python train.py --hidden_size=640 --head_dim=64 --norm_place="pre" --attn_scale=0.125 --bias="none" --tie_word_embeddings=true --beta1=0.95
MLP neurons of a small language model. Each row is named by its layer, matrix (gate and up: input weights) and neuron, and shows model dimensions 64-191. Each number is 500 + 50 x the weight over its row's rms, rounded and kept within 0 to 999. Numbers have three digits each. A neuron's up and down rows have the sign that makes its largest values positive.
A block is one neuron, or neurons of one layer that tend to fire together. Before each block is what it responds to, as a language model described it from the Wikipedia text at the highest values.

Description: Mid-word subword fragments. Short interior fragments inside longer words or names, often vowel+b pieces like ib, eb, ab, as in Arch-ib-ald, vest-ib-ule, H-eb-rew.
L6.gate812:470473520436517435525440503547464527536363433526422517541461527489409520503468526545506442479485568465511516441510440520502488515410426464495437537471500431476490531506584458390510517510527454478496512474572588463587508512454433556536505487508511596574525468502438535567448517548491482470501429520489443490448409493551495578530551524550506530494525512509565578562504451492370483482513
L6.up812:508501527461474484532509479481459513505565528575492570507489459547454512548445440482506437553490445506311572517502528547459522487488496514523481522447451451505512525466510545557506508601442558475448561649532565507503503402500435411488458435453492486615561525429535494472531462441507497493500531560538449553551550526464625543452492526554517526443444422460464518398541465577505487401461
L6.gate977:469513534517500552414518610519549452489411485581461606482482463489486452474538545559487537508474456538476490496464476578457541534437521509529563450538495539577522557448493537390508478446519440480424484499531473427514393384648499476462462497524577470545510470459528542523560508480540519572530471590549490478467487574487424560544544501439466476449442463493564526475464424485428495518498
L6.up977:459449528391500422504518524544499446546552500570505501479558464408511458547416509474530457510522549483495582500519471515524542527465474460419446483493529539585449473553550504456440528492519445547479558520571442469527521533490608452498562508496440520508431402510542460520497509482450538453561456545535529468517527490394451533482512455554526485442606519563570506561491418544401389509461

Description: Relative time or position span. Quantity or degree words inside relative time or position phrases, mostly "years" after a number (three years ago, four years later), and "just" before before/east.
L9.gate354:529534454470549604499565529455537420487541398530437434539483441455486608580531502443603413520475465472467533508507472450540552592537528501491460511503555527448477607552480532507423461443513482445537370617477523465457464464455586453528478488540513492502576434478451527486534444450372487497563495510536466568491469468492647609589475533527462576543474517431430533465542529467560613487367
L9.up354:467387528492543491484572498419469493470515429500599515506505542521565526639458476415455413499538579432487538522566528523593468488490483471576489497516359488492526561576481464512489528452565475485536424559512565444510417429522561579544536565635471504470466467452515591421570367446536467580511520486424532580479532490440561574539519484415548591442563545446522507443508441562461593498483
L9.gate722:482549496475576495492472549554523502565404481505480545582447581667440478497578555425590490588501541492533444499417494591480448507542501502558503538505578515472480465503464496477520502453411388522470497492484522517472359452506522544545461554528547502533518510478598426439537460478501554548529538527399487455452642463442525410450572466487410501481632593507627479493503414592502519526555
L9.up722:505555568516498471517421478487571465504441536593501514488480426608452487586545580488610502513514499466526502494560613504457475547555572475493432472454578463496449477517514521515517424473426615491520400464482586523430569465486486584455463462568589495494485451466493477512551494495472491579470488530406519442540486483396520493582444501450507501547491529405523555541475522553500504494504
L9.gate1091:497488528519470539494531510475480537566435545607522528559453385478567547468599488525537509542534445430558523461525506559437421506604561400530489462376552443475402501525467491465474480461482448436543452445514454547479575560503501590409402534491459530568501653485469477547467507525513410496559594577539485499490473515473559500530570491417489481470492494488610475499404529513486558582578
L9.up1091:576489476496549515484486503433568469488486559450595463530503504547479502451598596587525554542441582393600505442523443576426406509521493575597484480518543475501499479482526589583501506510473476501468453468386471546528393448513462528500495541499575417550463488450465556509502594567527533506453564495585578496428457591491595550528524493434551511501449489433465539631440419420479539509484
L9.gate1214:514533483512537460493492482441484470479452469546517420448439483559494505479465459555485531545405448542489505512500494595614502534468602523507561497468592414488441552521460541506425579589505525490391449548477481425492591462514473476518416495447559500509443550511479447455452622485516577503463494560473492478544559499493512548472418496484477452456496464486584417547430499543507520549616
L9.up1214:515427457411530512518559470546595552533475492498430530408516480506477500445604494433400472476645503532488396517575560513453452471540498532460536479590499505497556542604467494506536492468523473569541390466463471550438559532558488466470486566525456420527574491450500523535499417516471475548554478580456523492470482463555424526522518505410402487572559526493460429446602472492555436436467

Description: Mid-word proper-name fragments. Word pieces inside or starting foreign proper names, mostly South Asian, such as Krishn-ar-aja, Jay-al-alithaa, Bach-chan, and a word-initial capital L.
L10.gate162:529488520447549479508472521474445502537531426498494560483427494535551523533546494483463547463606575473479491451511605393516470485479549510520485551559584537450462486409505509559547496510540470565506438451451453478520458559526522402516498500466485530558406562531382476491462467608513533509470570501586547444534489486547495551503458523420422510548472502556469479478541382557453546523547
L10.up162:570407497470464475419440504458550596498441474633485582502482412563511469499489576436501416533537578512543484569480446445451488526524602488491494501504530507517480483463523514384460383487475469540485409483482355521437394500474507439490490604455555571505545560476482523539525479505527590550499472416521498474538383490483468533473454504524536491507505484485408583434523437502373531578471
L10.gate176:597463547529427496495622445481463454517473518495511427507411585546466487459467599387372395508598549485414486557479512525522586531549555520504414493501541463506455455475585571484477503415419463555437508473501474532433553516468571427528472476491464513486517481490468494498507443524393492453551550501569569458502517520441500490552480503481519614576584485559504458532540500486426445450548
L10.up176:457442547404529531412449483492458451569460545490613521533473469393568553483460528462475539567467459448581537512455478531465553536537486562490516478607520547445428538476519559449541500398524512469515488384455546440471569472498494439427579421555440526458507465435396549462492479560512556480534502567522459436461487516512565447487534546488510521511544499440470486520541484469515580461567
L10.gate384:497430507503514544477458392473510492460467494488443461458622477560406591504536573541509439562481513459541554473566493585567463499490442506454539536505525475471351485488400536434480544481581541530515552532466555568539447504548516352504492514557538435600491548564451488519510391442491497417543543522566413534507488535511536541467399491478479428486488603522429468438561551510505446551480
L10.up384:506439517511419545501574605502490460415509453517444519437397501369481593469577565552478564488529555507538549490519516509494487443534562560435504491430556444519497572564569477549485545535516465475419545469433472470483526505487464530519503551558545528434567482456525510523452500404478475501584324479479534578467601568479532519454494494475456583501543495436545509575493471500504556455500
L10.gate755:458445610537627592505476499460527409450572462417461569577430554458494443518481486468600471557409503490415532532484485495478543518521483521456492481479456512462412460510464593476596491482443560476539441403439494466487468447476566461565511500558482482527548489487554525455526478443650495568594441502573476534453545490454440556518546508434479520581470459553515532567571495489481498416432
L10.up755:409431431464452480541463529527505573513431484519514452583449440593475459440521546561530500516461509484502416483430488431580531509438519433484489563458546480442513551392503480528496493543530529516483511503478504559466504403476419484522531461521512556506538585542603506429512488497516512406519520552580513511449526485499560468537506546535467459498491630518495480610475559473457480602455
L10.gate758:434472546431466541483499500497533522529466492456421465523449489544516517471576439436553452481562464501491471475499445556540589495390526505558578488573473453481406426529433496386505475490526535552496500414492475535521540493465521454563479399517454493510486502539497373477536455509499509526560466423571557588566420503476542542451528357502581523530464475514581545493501514525519504521506
L10.up758:569515590479509442517510451513570501532470583532494472541442496431532426396476545515420501485566568552512496434499505471460552540491552466476525474441518573483440463437467629426438491506485492479495444490512513483477471532540554485561476534462396500490389556508486538517415563450450476450514473475397531572456474492496565512421508452484540527589460506524594423505492506497531479431442
L10.gate760:494554486461566496611454510471475534476455473482472601582414535626486529531453476494479566480488544422445549531480446514451508471493553611579450452548562420472468531552569539561522543441459442426439606531548613591554550436438516483563478538477543517501553505465546518489531532458545485527526503487420513454520481468503475597523500388497467527457510516490480534496462477578479607464501
L10.up760:527448515422440576521465514443473486447531392561512517488450539520590531583484590395474556568498595584464452540454490551435464517376539563545482487516552473414544486530603578466471473382608430428603484437405390480440539479530458545495509546509559491460487548459516548448486521491508543475557582539471414455541406492558402556546517421455552602549547429449423466487483505524558542492491
L10.gate955:503507414462580437516530460619484494464511437637543513533467506521551523503552444409490516525542478564470517547470528615506559449556467463525513480482520409432464449473458446521536553464479513585485476437477516451452539454460475480526447549525561481537512504443527433516475441538490532484544477503397465568603480452534440509537442487486521489554537556446396545497522444555447593469489
L10.up955:466459430512444492469521494515445497470505494576542510556511529432599517509462503527531513524406515488554553465479478492509509488557446426495521458507454473505517488500552487484425594405519483570517425537413457575510521491532516476541538561596477534404463515417432425497438381495533549510567470557409457606559438424447499420545452488583475479567494476504449446506536511551420490542556
L10.gate1107:544474466477466453429486547491545499503509499553544482521472532542503437468462550547529530556499543514420467458385538478522484570481564503518477557499496461453531561528495583537564512488538530518508504492507513521509504634499519595579503561526513553565442453552491563535488452511459504495639490474553613383465466514546447383524555483445460551548566484522556449493484481426529513469465
L10.up1107:446477415478492493507559506413473481435483466593421545545577544535473500461532536483461538500566502532534471505471542644492426445493593483486572432558565582537500454478498509456480496552519492482509515528478470590427442481421510522518436538458427496557538479567496456493478507506528505514505427467502517479494542561547395546534502596557543479495549468478557485520543519475549476477466

Description: Word-initial D fragments. First piece of words beginning with D/d, mostly capital, in tables, infoboxes and lists, e.g. Diameter, Dashboard, DUB, duties.
L9.gate185:558496651508527545595524536469419475614513518560520530367521513507436490502428328440498526395514460485557477419555498509462480606496464525459471538598523495471489434518461469493518551537597475501451549481532445537465606568474530525390494477457481582474562369497478517507527475520575505508530537495480501653516509418439514505425437524475439527443465472511519517476497530551489527498571
L9.up185:503555460484475485569410487559503495481446506484415507484516450477447445453451370405514523413450481532511417529504504546504563545432474475521546558575484469537507433506471477488511554464460551510573518505501510517487541538520537532445459497538453557536507461509379582538503585503512477405538463450468434570470503530469528464469486528577438543446561493421511517576457498464373449517517
L9.gate712:448452483551512537481531611453463498526515425532473413413530500467463533490498496589586524460476440500499505448447452448563502500580459542585562523516443438524524580572504448406505460437499495533547494553370449497542495526486631500478523490475504449479425593517492577514541546550530493499440415455592472582455455468439505438563423476532535522458492481525436516507476414457569501495454
L9.up712:514402606611581421519527550546497480441479568554455470500477449385585569535537490489480484585645435461490488518412440502518510432422491540460490476485447509561462561509508536373481492642542503496492396547478556528469424520508552495551488455493497455505540529526465568489562450476451517457505488435395479491480444482435552450557536544413456473555589515517460518459587407493405469518469
L9.gate1055:618564521502576412477458434516406549486431465551458535515540440533506611515498532499488542439548465587499551484558578514483432520473569493528513509584489587573452417567417545463354495421510599587520493501535538458480587539505511504469529517481523431431448400462496526480453547467485475587593445523514513476463547546518504402462451504507565631510538473519386455555480378533417547559540
L9.up1055:400479472390486448485528503408507529405428509509560554493483495570602485454491531496522369565453423605514501487546430529504374565476477479510434549495570511538536546432514504553483382526454475515441477511455512604532539499414534561449499544487462622588452500487514527493459510463537556511566545579441500475625458481481405484512455471544531503488507484588531569490448498499489565550508
L9.gate1137:484534433452454545521538525531512649418478533539497493502435464534525496620526466446457504400564437577408440493468432441541487433529567487457511444557536507484497449506467554573553544511591530528471484465450467531524501492424534489535547414576473514465532462534488447521519467487442519490547577494485497492508487531582390505570553483456516457457555569633498537487552499603441532599445
L9.up1137:547551508473453553495567518419575508488457488586559512549539428573598479493610465502412440520513508561402456473568380547522431491529444459477523483607501441470466500577571507470533544460630428566504461497476514519560375539477501456493554545557517525493536486511484481531616456459515486501514567530499499494578473523497552521508512472549482548473561468544442471517558535522535453613495

Description: Name initials and table pipes. Single capital-letter first pieces of unfamiliar names (R in Rinne, P in Puckett, D in Dilman), and table pipes just before numeric cells like scores.
L10.gate259:557446428445458505517486531500485492501421472498534576449431552525530469534487556532566504467468433586459496562554481555592510442506508458643513494514521470471495529558561500464566507477484552525481586497543503503423465479491496428471383544493502409456547516583570515490532463539457494528499521476488503552470571577478505474542444471513483455514531509461515441560447463495534457466552
L10.up259:523418523518469536513529514561471441467528520521484466420531419517528398474482484461555547445515542565512526537443363525567518421511567570530559460477490597433525492507523550571518421460459524453493510545540505562538457506453460497478492534451494404491544536494457341575457375413464540537543448407582536501573595521451502515545389503524466474532492448505466511477474519501507389473580
L10.gate292:409466527503490479469488584477392551499527491575533488518464495396492483509574532471359428488549485479541526533459470438457451477415419526499596487518431572409545486556495473486529463560551525420430507387530387523460543558516471355490476402477472380503517415460469502478442566505561527579458514552538491523498510473470413505537510395512533521510559515517498454501420462590500559520483
L10.up292:473518446457416477450517521499413533572476413514420531395432454471542470543400507482564516543460466603517566495541399414497493454455501527493583459516521543500535598567496541496481454556534512543558424510476498553417476556471493547431487410540482527481504501506540536611625541521577555435501530497504479478470493434392601530481536496529527396590498524481513504520611589462471434574510
L10.gate381:496463489489508608474499425515486448504486411510458532407453561599425476529481484448521453462559631497449522481547479556543454493527507490583579476545487523546452585494488592501514511550393524474494552546471523490547473521550419497553485549516457592530484483450380578457433534594478481522530538359516590603515512429503527469555599506491469601478460463455553435500497503544458502537490
L10.up381:508513615526569487573570441451516476580423433618538469408415473505563523466502528561455510502439540498478567427576530498543560479453448506537458559552408556469577523501489535508516477450508453514535418530486485549489475505473512501525543537499481557487555561411502657450507552593440463473481468400513468419505476426506485496441467449469575534485384445497481436533434505488556516508445
L10.gate907:495442464575592509527463458445522520551437516613461600472511433566534492489453503545483504497526432521483419431484418561516540486449519476521417492520476446447421479508434462495576509456454532538477539452486577486421555450507442432551493452439518477473529525487591469500536480525499597523562485458501447463507497476533503443479422569517503496455464559454476505516453455519483400644671
L10.up907:396453495430500542568426579495532422555500452476506508511443492586515497481531502470470519506515545540454507491461438558545473406449401508428505525560491534478482524396486467531518464463443529501482498511477492495535487435497538501542476457544489559529551522531535508683568509496561531469459515476475496599483545443502535492484524559568586560526482524495536511513455394567508554487511
L10.gate919:451424488550493428425555503501498549487493500561484563551482459541551470480508506501487565569493482499490509462577439357483573494549499491458585594506467480489493432469458479476379569535482570460424566497537493497488448472485510589431526487454431535524496484392547541453465607535456442488528478517497511499576518513527432531437467459488451494558598462486466500510475416567432404528551
L10.up919:529557492499504581449457510515471535524493466425485485477501550552497456410549514513493575505484503452480446523581464506453469571525468539516595479607504491571432395519533544477491457443483595544560522493513385450525502486455539521508527535472443530611510526497475527545484552560528488541490570503470543525539539560396450537537464520543508451541489471510532459532405425493433507448569
L10.gate927:568449518511535484508485381545440594483528464521514386529501599460587471503518394496537435397455526491531473505442566547567464471470563452537505464538496517461490563498450540469509394485533503531535444470478609540493554504604561595573426526529479488518471434564478418547478469562444408511487460451508510476462422498460507546572478461487460536506530502463509485415460629410497430445457
L10.up927:467432504545551474437460530653543514445518456454473511564585521539448420553508542488451452622512458497518501521514547543432534515570595474499430495501603536467544472419535497520525481425475442547535543489570481547502526525408511512475450553434470473572547547458547486545460556443485470472553475572487566514521563530472550423455558534459467542496472507483566483480637517407447509469433
L10.gate1075:492589470490575449439491529426485447539502574477565467508602506525423531365516516456412468503491505570528491513459445535468562497579508486535530588524521590494480418493485530559534480493462505476501462519525596526455449484467472440483478489513529481443470509460385477521515539438426508562502509471532516520481531472552506537465534462496491445528461513585445463510431525496445488582493
L10.up1075:563463446327548437535515456459458469470536460530440535421528541527510485515584364540509534535457479540627492460500501487539464412453479545539492464511500488484428479512587471538512559538478426519497563512477560497573451419437439506474456478563556492564470384444480483533543468577500403443409430477577486537366541602536449491550511450521600492503573478520444502564530452489456514508542
L10.gate1105:507540503484500485470606468529511491459511460445506405455529474490480611551537504438482531411488460581534458408496489504524479387564583492556562434488582501533474516473488498507586589531416464555491414553515524538570570500503563449517440438420458488488522466476514538434495531529497489511476442609593423544424516566477485448492483497407473545509531472505411493448463490495492508487369
L10.up1105:475474471538504527510436493564547470426440503549454625409474483455551608531470448476507489499517556484410412577454490503527418576545482459469489451565488499532500469487463454512483394473480448512435431483634465575483489547524468467547482529402460519395507460484407520430552494455500562482486477557515482488476527501524556477457531438589455506547626533407510499447484462549453614489526

Description: Mid-name subword pieces. Word-internal pieces of split proper names, mostly South Asian people and places in lists and tables, such as Abh-is-hek, Har-ih-aran, g-op-ura.
L9.gate97:485519507538527515485451463502416587483498473546487396551398513514518487595541413492494436544534412570436569495481493489502431561498557432494528522580476433521412522456561549479540437380509448520493459469515506489534578452481522512576440414480447507525541440451413575611502469500470510545514516483501509471487485566533496469442498511423562504407505349539486441436603516490468504522452
L9.up97:491422572428481538534554524494409531549489522505527534471546475522509484578561457458494515454522593366488589503498516517460424476491514475507524407606597403520481542409563544380450463387582450475443500417494550453447532469470541508542482460406512410521465572492475458627513439511583525509527424550562453517558500550512577508467497497451491592523387554479475505471506527586545515493511
L9.gate143:469499547489563507455409483545394459576479516501634512436467459502517531647468564463491480545424439509459540440443493387476396514509593426447554502519529463457403483504549543548466390519515472519479476431467432534474485529474528452539534428510558510443547487434503487451501414490515563545508516499493464387500435517549556394495457549475528605457519445467473506520581469495473531516478
L9.up143:529484445486530526421484525529519517505522509582508491460527436469595458544476572448509463495545516451458581594558597461494528572597543549553540531531557390452453490487494439487511498434506458505492485497535405520483436515492558554469475490456588514479475546526478468485530501478528567532514454453446561574486488436481543544533519409491604463479509541420438405494475485589443558477431
L9.gate187:413565459427563531494512409536477540600462464460521538430499452426462482426625489488420466494493483507509502424520460618577507529507523480498434493444464527485459559358502514518521524482567485547443520512532410526489484488434509533484526432467518533533510453497538501553511439439419525528566537547498518530467488460389441562417480494562622535482464549566498440494561487490464526520476
L9.up187:461526492574511441474580415527474526479366606493551557486476544516522632543504517557403543501512491482560454443461658557523390512582491480459506569491463460451421599556559604488456494456476465467479574512460467560481460515435572539500518515532462473523426529454547460487484425420483511575572537490484535513513436496472530542451478457526464478566416502558518496526463430523456473462602
L9.gate1016:550581445477460456512549431522435493434436507549564425481403552482490461591450488439541531497480587528441523474504506463478465570513599488518510502618615523489433536479513561595559532454534438382543537420560498491505494476456523540574540499477476455540411526500470529557548458522481555574477484571434425548540421387510507569556472440474506466515501496452486500506521482400491496512519
L9.up1016:469424473440451577438458471509472493583498458525465485577520522517561470471533504503510503564596537503515509562513455525562525563501597564506591425516469544394498492494496399503490487464620529505468547494553528571559576412431530529542426531475463424499505486541523578533483419521454544601429529577516472494498593515530472474380529543415515474480470636509489502492538561616511594502505

Description: Letter "p" word-piece. Single-letter "P"/"p" pieces starting or inside words split into fragments, mostly names and rare words: Jean-Paul, Montpellier, Manpreet, Practices, pundit.
L6.gate686:496559505534522521486492493491433510523602511563493580531494474498455489483456483483526474466458537554562479532527427543503461445536487493361539532425506472475513389594429608471410491496473560428440503476461516532497446593549540463495539483498507573512432456456411515464576488502523521488553468511558475368463485485538465546469522463453483541531561421508448485552460382477434509511577
L6.up686:486541481469417511498532512504533543495359451508465482503474461427410501515487545533484503535408418460517461500524463485464529431570499582485581529553528524463502470505452491374506507451491588547487531510455488474444497514483509466519556460607478455491496541402496545405477469536477503456441476587513538514522480510454522508540514434493572429516498540509461542553427508434440512592509
L6.gate888:604528479475541449497527460554530521488476489478495457499456538489483553571481385475518514430492450452487484411505539479532535441491603444510428484495428548460417491490408527513501611509508520446373500580548437533475511532531451472462520489460600535474408480492445446458532544544467455455503455552516452435571567589597602487493545437526528484451564535535492504517378475533404495505529
L6.up888:577545454438532418465459591456479448449432460555469543447480551449470494512577507521482497477480446464528495432423541508429502474325534392559491517571557472418505442430479515486516527471488509528415432458498423473497483409509537449488442611435547466528487419444454499501526565516525574488501468446419522475485619490515436539480521501577542467468545431488592491421407494490451470451541

Description: Time span nouns. Time-unit nouns after a number or article in relative time phrases, e.g. two years later, three days later, a year later; also stray word-piece tokens.
L6.gate620:587516532655501533501406565545516503556519459554402404361554399458445456610478520512510446501487550515472428506636440417598430402479464547500477583474477551529477561519502455458413543591563504518380447561486569549473510570426564562468479488487447497430433529496510587555520648467423469522528521521521423560564484578495529529469400514503419494523459507548555586514477539532455558412513
L6.up620:513526457604374467487484503529502517575487508560499477475447445554514482576548566403483480450553370473536483462608530529495529447473512512466535597616422484543518505568551482457451482538369596488476403564533505468492459512425627515544464446441505447468519550566457463447558511511449448499543599537481464463469501459498546429478447492512474514463470504522550480446435474536500440485453
L6.gate693:535489573507471539532501622559570475506543475486558485594414502509423575501409431438536465426483585488508527410565428544450537475473585479483464551422507509512491519515519499486529559510517496507377494567556580432535591541536451488462427476580581533474504585568544493511434547512581574575485536551531482508523559572464465523483486535509462462497459525532502486473550529496428544576541
L6.up693:456476579526515533608546408499468449533666534564555547546526495472505481521561478440479455460458565489606611452520507475486443458457518442483543506442517444537643410420546471512404503446437534551535426524550500481471496538572437463483509528558455513390525462434464450431493527493521532501548526413452523523455523574566502472440539415533484472547441453464518519494490412544515538471485